{"num_key_value_heads": 1, "hidden_act": "swiglu", "norm": "rmsnorm", "bias": "qkv", "tie_word_embeddings": true, "init_std_up": 0.0449, "lr_head": 0.00502, "decay_shape": "sqrt", "batch_tokens": [8192, 16384, 32768], "max_steps": 6731, "dataset": "wikipedia_en"}
MLP neurons of a small language model. Each row is named by its layer, matrix (gate and up: input weights; down: output weights) and neuron, and shows model dimensions 32-159. Each number is 500 + 25 x the weight over its row's rms, rounded and kept within 0 to 999. Numbers have three digits each. A neuron's up and down rows have the sign that makes its largest values positive.
After each neuron's rows, "fires on" lists the tokens most often at its 100 highest values on Wikipedia text that the model never trained on.

L2.gate17:503498512475495520504507498484506510528496503471495486503523521542492436500502494531436499497500487487460546487519466489549431518460482489502568551482492496492500493492495502485478491517499500447537514469471465506501523539504510474526513507512483481485505484542516483530482505481522464499524528518511459503521531464462541510517469496473489494522483519493515454457482477515507505499521
L2.up17:476524478464483505442517505555505556489494470489540495507495471525529503461533491492505544495536505486518510481489498508496470478500528501523470520507498480512515489518506447527578473507490515494507458470535532519499478541546479486539500452563480510520502506492481497502515503507482482535486504484534468498499520492503468470500489513471515528516428482487477484497524504511514495503519
L2.down17:517519505488519511462489533510469485475494459498545520497482504525490486492507487511477488487530484499503471512481556504530496489538512492488518495441475481496471523516461481461493432484514486506486464536494509506518505484474492510523470515433473486497521501449503549486515489439483508472503479476525498523519518534469521569482453525534483477491480455491486500533493490472490467525476
fires on: "ost", "ce", "other", " less", "och"

L2.gate151:480550467504505471488522518458542500485527530490514537526443472502525519518530527473498474481492540508423527483508512521503489521509517521531518542511512529486515429474463533515479516541495479490528546489478493508569448465481506499532478511501504465508478519495528512521502477537488546479519476536490475498498495511540485477537475503507496501526501493500525523512477493515474506498488
L2.up151:501535507447525490545513487498504520485505555506499549533501495510521517509512505517513512475427499555484491554480504522509502520539512516487529536486474557533469484506499525490469488507530524505463486479474509516512473496485486508497507475510484494504481528503522482518470473507511566448514496493492518525452490515523517515463498503507462490474493514458495506509467501469481540494496
L2.down151:490483474448499481509506501483479517477523529494465512482496505515488496505512496495457507480531454472482463495501486503485490519478506500455522505501478492463514514485421523502541545477478467501499528503451501560503499517513519487495464459558507528472496520471505502485499460491471511500536536513505540540469502528547456532425497547482521478482518510498494458503512514517462499500504
fires on: " prov", "erv", " cross", " ra", "pr", " Prov"

L8.gate140:495518530460529498479441482489492489496483485521485521501511511527503521486530515481499462472504524506522517487435499527467522486493483501467511524510484494488501454514483474528507512460492526476520532457513477501492486460530477509494450508487536503460564488517522502504483535468450499450529506488483491482495515473476479502544529551458523507475516526516495488492454534511528530514490
L8.up140:442500479490512538498473497506516457507498505475450482505511519512488497453493480538463492473528515471536494454480532514516529478533478541465509519480476506459488495457446452490513523481486492470531509516519499531521523463528497501499488522503557507492536494527531488472450508516490538456508515525513488473487482524488470499466520507501497530495531493540507461571489505500507470516496
L8.down140:514529533505505490468500560533500525520474466486475471499447524525487488437556499492510521472494501475541515541508534532488516516491509502516488443493465536474516494511487508521465508480503476461503523514491518492505523479476483528495510465501541508536454473500517490490501510481484454539501505485457516539449473551545504479473472493556511472513506483486513544466526452524492517506490
fires on: "r", " / (", "í", "c", " Or"

L2.gate14:491531483497478472492499522463496496497522515526523495495504515449480495494527471471569502485482550496490521509482494501537477507478515472462532505512512481473500511501467484465474504500473453490556522526444504519500496570550479525481490496548511500469491480466479504499490470497450521512496509542464515453557538493484498507494457511499501495473508493525474510471507501478504501539497
L2.up14:536501476542502486470502517526497501543511510542544486523486463478488490486506460544505477458522518446474524490491491539498534496446464497468462495524534471472513498488485497523513508506477517460536489522488513527517506512470535510486531524512480451534475484482480580465531489526484498525513497512536554520519491469521501524530493486477504481494475449536532497509513490491481450538500
L2.down14:482506478482512498493495499495481526470502526479500483481493453507459458531471531513515512526546487499473488503473488535493547483514507516523443521459551495445517507528501498506515532494459568504498453479478468494492526445504525486575504506489463493533473497502486495484526552489555497502480529494498508518511486456523517447516524497459473515503535474506537512525485507500505467501510
fires on: "ap", " Swed", "ip", "ep", "osp", " It"

L3.gate347:527469457551516485483494492488484548532480482529461518472491500496524484488492503479469479544491521463450568463537511499504496494456554507504501434520525497500521480540484465545451536518503483533479539451486504523528472517512531499543476489513503502507515508491475510503473485494484524515478484461482488511506481482481511499512466478477491491459468509488479522501475503504517506516529
L3.up347:500476491518465475495541485467492529473480463497488511486478514481526445557476469469457503480535488476475514483551528526470523528488540510514466443485521547501493552533482501544474517517467502506476481491496517519550516518554539515545480507520503459523492507468480486501484491507454439508506477498480522494517524529501486503501506521489493470493489497523528481535481510518470513499514
L3.down347:520568522484504527495503500523468525506501506495481535470488444505457506549489502478478526505507519492494463533483479499451544502499526471493514423454474528531510470489518529489487498512499499478477447487496524489537526498495500473530500467482534485516525488480524463479475518497508454508527502516440476531511513485504491505485500555500477477526552513501522502518515499556495518506498
fires on: "cept", " pass", "ess", "us", "is"

L2.gate116:507493514465497465453501498519509533497491524492540503536531484512525488519499491515509491490508478538466539482500479558544488513483485505494490548482503511453459514475503517532490504510515486503539543455488520529519520532524506526514492452529496451464508522491493541520495511530443533526475494479474537525499526492473529540484489473511545506459480477470520451464481486468499501487490
L2.up116:463519496485502470473565489525483506523509517450516480548549471521517485514538483500479532493503497491538513472476464498479497505494481497500475513508537487531491503527489469439463493523473486513531511524528533545459503499471459499493489513550511515480530495531544490516473492545489447511514502500449489490483513487518501481507478505467493495516510526453460494529509542501484500477502
L2.down116:490461558463489509514498459507450537523511521490470507519549488570447496492520485486526497455460537515529531506478486524488486514526488494479501481462501522548497539547467468451467484496548484467501471509516473501487522513544497525482503535505468508501504468522519524502504502496504477522537501497492452519514505471506504465455498491531520504539473467485505443500498497482510495483465
fires on: "ost", " mod", " hig", " less", " long", " very"

L3.gate228:470481500518470484468531517511498493485479528556459448554531538487507553532483505518459488498512522497499498484548477474512463496481488548501531506506505507466493502509500471534539545516476470516490517484529505468523494490488520514514530489527502501462492519489445517529543484476498441505468497490510509481535478491509524479549484490496465554512508495487499480502485503500483520521470
L3.up228:522491502495458490505491536468514516492521518565507498522464530447509525559450503473481502486523521547481484495515499527501507492493481480509522514512497534477500520539494501517530476517483538504509487459519461483510502506529465530518519482511497547492447505483462498526521460500454468500505508482485509522501470510481518518522521472493527535459491493497522523502452512533489526491513
L3.down228:563495524476520471466504493488483513494533529504491486465491486529496508499506491550496518527523521551487483523491493519484507533507476536510475519470517465505523544477515483485510489495513554480475472542538508501492516494501508520500506510496498550557539519476545440502440474478452504541543521454515517544493519510489501507557477504501442507532523459500521529504525533492510497481491
fires on: "om", "inem", "ection", "way"

L10.gate204:486509477426485489499456490483482503523487514514503518527543524493477469495499501490471525476499503450473491513502492505513526515481471451515524533516499472455487492506513481491511474466513494484484500491505485475487491552451520472540467457457533496494477522528527488475514454445481512533517497462497480486544486485494496437500460519496568493480511503488501550489475495483511470483481
L10.up204:498493519529490496532493498525501489500523479527469456558530521497506478496541516469502515504539465501488512514482507530460487507522521461552508545491474522485480470502494500477540505510507553509500500524513509514507535573464513502517508474470518515500463510493505490490512421477447471494521532513500500483500506456477523444485514510509499464501501478462514473522546520499468489480473
L10.down204:516524490429530493511481562537524532511482483470479539497477482553502510500487524506507533506521507471525471485526513517464503474498537513482509475565523479511444510516487492502518498491482496539488410526541512470483493510533493491483479491438504499470466477481502515490517480503539499499509526503537493483485477513464500524525488476516465503493464479519514496481507526507521483504503
fires on: "er", "om", "y", " less", "yn", "on"

L8.gate285:537543526525531464507517480506467464482528483508481506515447534481515486452489525511537461533471495511522487466465473502517475532505528470486532509537525489496505501490519527488511492513495489509501509497449482486479545522464532519525476516571447457486485494521527498507528521513482499498523511523486506485530524517473503499523510466511487529453506521499552506484490521463496488508517
L8.up285:473468545518534508474456469502499506502491501472495519477482496482463494450498517467504476489513521482467474517519430508513523491467547484501489478511546499517515535508474563498472471478491488481461505503515541495484533497475499467449498501495505544494471483550521503519538514511464488523496545461467498485467518479505472543514476499481493522498528527466456555503511487487500479485533
L8.down285:451453475523513529490501489512503441469544496504481496460450484495493502510464528504491523477504495495475486522508511515483493515462468522498525503490505478512507527547534497568455466472543508486502516456483512473470513522500506498489528488538514505496523497505521476512482520478530526486527449485499496520497522496470483470485466472468510553490547528510468523511473470530548417511511
fires on: "as", "ig", "ip", "ic", "em", "rit"

L2.gate410:490472528480495546507484529510511499490510528531453489530504527475488482486497538488479497476476523493495525522495443515469545479485467517489529483496505531468542501500535468526492470470532495510514532550452500502543496465502535486522533504499524460495474476541466489541511460493523531476501510497503499490466533488535464517493499487505510539485500486481529531520534471478538476506514
L2.up410:482476506492480506513511500453486484498447512513486500487489498531471463517480502483502510483484512462479488512527484514460547526512538493533533459489484499451518484512480510506467479486495529520473513551488484495531478499502525523445521486485477480463475518497532505543509515481509536497509459531508550505463509508491460509490473445500503477488497497444477549486498465531509464510500
L2.down410:544497504475496522473483483502523546502509538532484558479518546481508454466495488535456491490526434476479516549540495511544517548502508510513510523487520532476520514494500533522483459530521486489496502512462513504488500498473487488459483511504512456472510520496504475505531501473492506483464517544479474490454521525464500536506514528504495477512431492513492516517479483494496530507484
fires on: "ight", "ating", "ile", " Wil", "oint", ", I"

L2.gate160:499472509494526536481502493527491532497479549470455515526511501433506517520518470480446486520475555515472519499487516507504510511480502492464529457521554498444508480464510509498504475522511484495493544492462481469543533470543538492513503480504515510521471541508464474559524507488460503497504486502512526461468515483507478533537500482448465519497501494477537527533521463485546488534491
L2.up160:502495504493510482517495529496540456483463507472490489492494507489471475509487536495498509467476517552489494547542508481520464550532472495495473494485504507463520471507505534524468486503514573498514484475498453511484521527502526482456501515476506505508454448558474466514506488448490550462512496522512515514468496465473520504473488494505464502514464522520521502488484490511482446535496
L2.down160:512511518481476459521502560470515462506501478468477500517518522489484491479499529513479518475486497480521498518506473545528506500515479514482504554529561570547512504501495492527504527526462484509503502530471500464527487478493501507478520497472492465470491456482495484508507489492523562466524518549528520464497552531476484528508523463488484493502457483495559482480505472530478534504492
fires on: "ber", " (J", " | I", "ile", " (I", ", I"

L4.gate33:512481527530489449498493473525471506515494457485490478526535494446526505505493499505479493491470485469474523523474537520492520503487483475482487556469499544510508479516490480526458486529503512496516512491526503548486523485514509495465527523516475494496566533500513515523450477541500457526497469490477495509509508471530514508504491506526483472493470477462510470537516487442546481532550
L4.up33:512479472503512498474536476501514512443492485501508481531469506483546511467504480517538455433510506471484532490579524508507552511536473528508518483527485487513488502481543501541514517498521462485499511492464498522530503489505479530518469526537481520513525526470528523565488522529494510498535546499469524488519541536467494501518507479479486498514474492485538454505447481498503476498474
L4.down33:500476527516508498491481469490495495484499529493489546475544476524454491542497510518510513511528544556477474490504475478513501441508501453504459475495518501478489522502499541539494510479487453510460524476489520484486512533508474487494463527527484508491466497536544544499520480466515505526455492512496488506483442503497448491511490500526518476469494494454504547533509503492491478501485
fires on: "en", "is", "ess", "akes", "an"

L2.gate282:500509530527508540474465461492463495506510520493518492521498493476488542472484487511523485493478530532506548455474530517505514532500530440512489450505506514491523509488506470504530482504495514517508538580514496471489488480489496486496490524465471480512483508513525482519496474515504528500561539522479522485507498490468520531513441476511481504476520467551470517514534523466489476498518
L2.up282:500531526480511493504468507481524566532505520534540508498466482507494495431533517508527487452536532496485522515500486545459523464489520481476510501514543536475499508478481497483525491468490493498512478482510512536506524506533481471518495492463479485520515503512530504523478471526464479499484486471510500471494488471487458487522522482507477483487480495553512550504541468483486508514512
L2.down282:482519509493500478505502483458514579510530505474566517454469507517469521483502516522547525499493480518474467485524494486524525478460529490529504440491509506506534488497489496500489496447473501548479483490526511486472511536452516506527515493494481475543507514505552469505477477500504487497499520494530479476445480516476491505508532502525497498501517506511488532542530523470505477467505
fires on: "ip", "up", "ep", "ob", "erg", "pp"

L2.gate195:496504529523526474489475491456525534495535524457503504504497499543472501503499495494519498504512475482487503459490462524487524494520508455469500494501515495506512496497514563495509578505530455488509506500469478532514541494509528491524475526496479497496448498475525520490487474510471531505488584481451488482542510497482527452496459528499491519479483564501465512483482490477541506498515
L2.up195:505534490504491455478505501483510501553445512528479506540519470525513473494545452476513522491504502508516532497417524514475481514506562513530528531528522488472490459503527491450516482517507486517496526514428481498510515529516530510455481513537482461517505534563498517482501546521489523481514499472489534480494478525494509495498500503491546518485521482485518580481502516466529516497480
L2.down195:491526476526532488493517490431498482511487486494511517510525504521496511467465473465458499491515487486476456476456496479497469506494479462480543486496500455537487566459540512489519499481512496481451529501424468519536484519498537495481499495541506529483522511496496527466474517533463493476461505506491514514472448527496480472489454514469496490520494545564477521499488506531491532495532
fires on: " arr", " Pri", "erv", " Rev", " rece", "pr"

L8.gate365:497486550498510529494484502497490553454466502491512517545472524483522536508515527506520498478528535520515532470501484518446433509487507480486480475535500489457486491504479511524493473485480479550530515535528550495487520498437520499491486541485479423505545529505509522469527509507538494497471502514497483502530533498483481487533496482494514497470498502524481505509505508530472458498532
L8.up365:459501521546525485517431456463482519507475508453531509448493506487477509500532467534502501529483571536504509492487499493493500516500467491512525478528501498502554504489475499484542517487507483541539506503473509547448528541487504480475512535507445460503506544493537513487502512503489474516545505471507497506493501464427476473517511496508465485488480514525504481500519488489449464481511
L8.down365:500492493455517512543500483510491518506524504493472497469493466501493500507514483537463497464530508513490507477471514504507478504419512495539504547462455499500542490494489532505528502472547499482507480502482520482468506504544563496491524493482449500536469517484516501515486529515448496561522533489505520490517488506497492512526497474509498525494524527537517511543513461455525488490450
fires on: "ip", "P", "ep", "rib", "es", "op"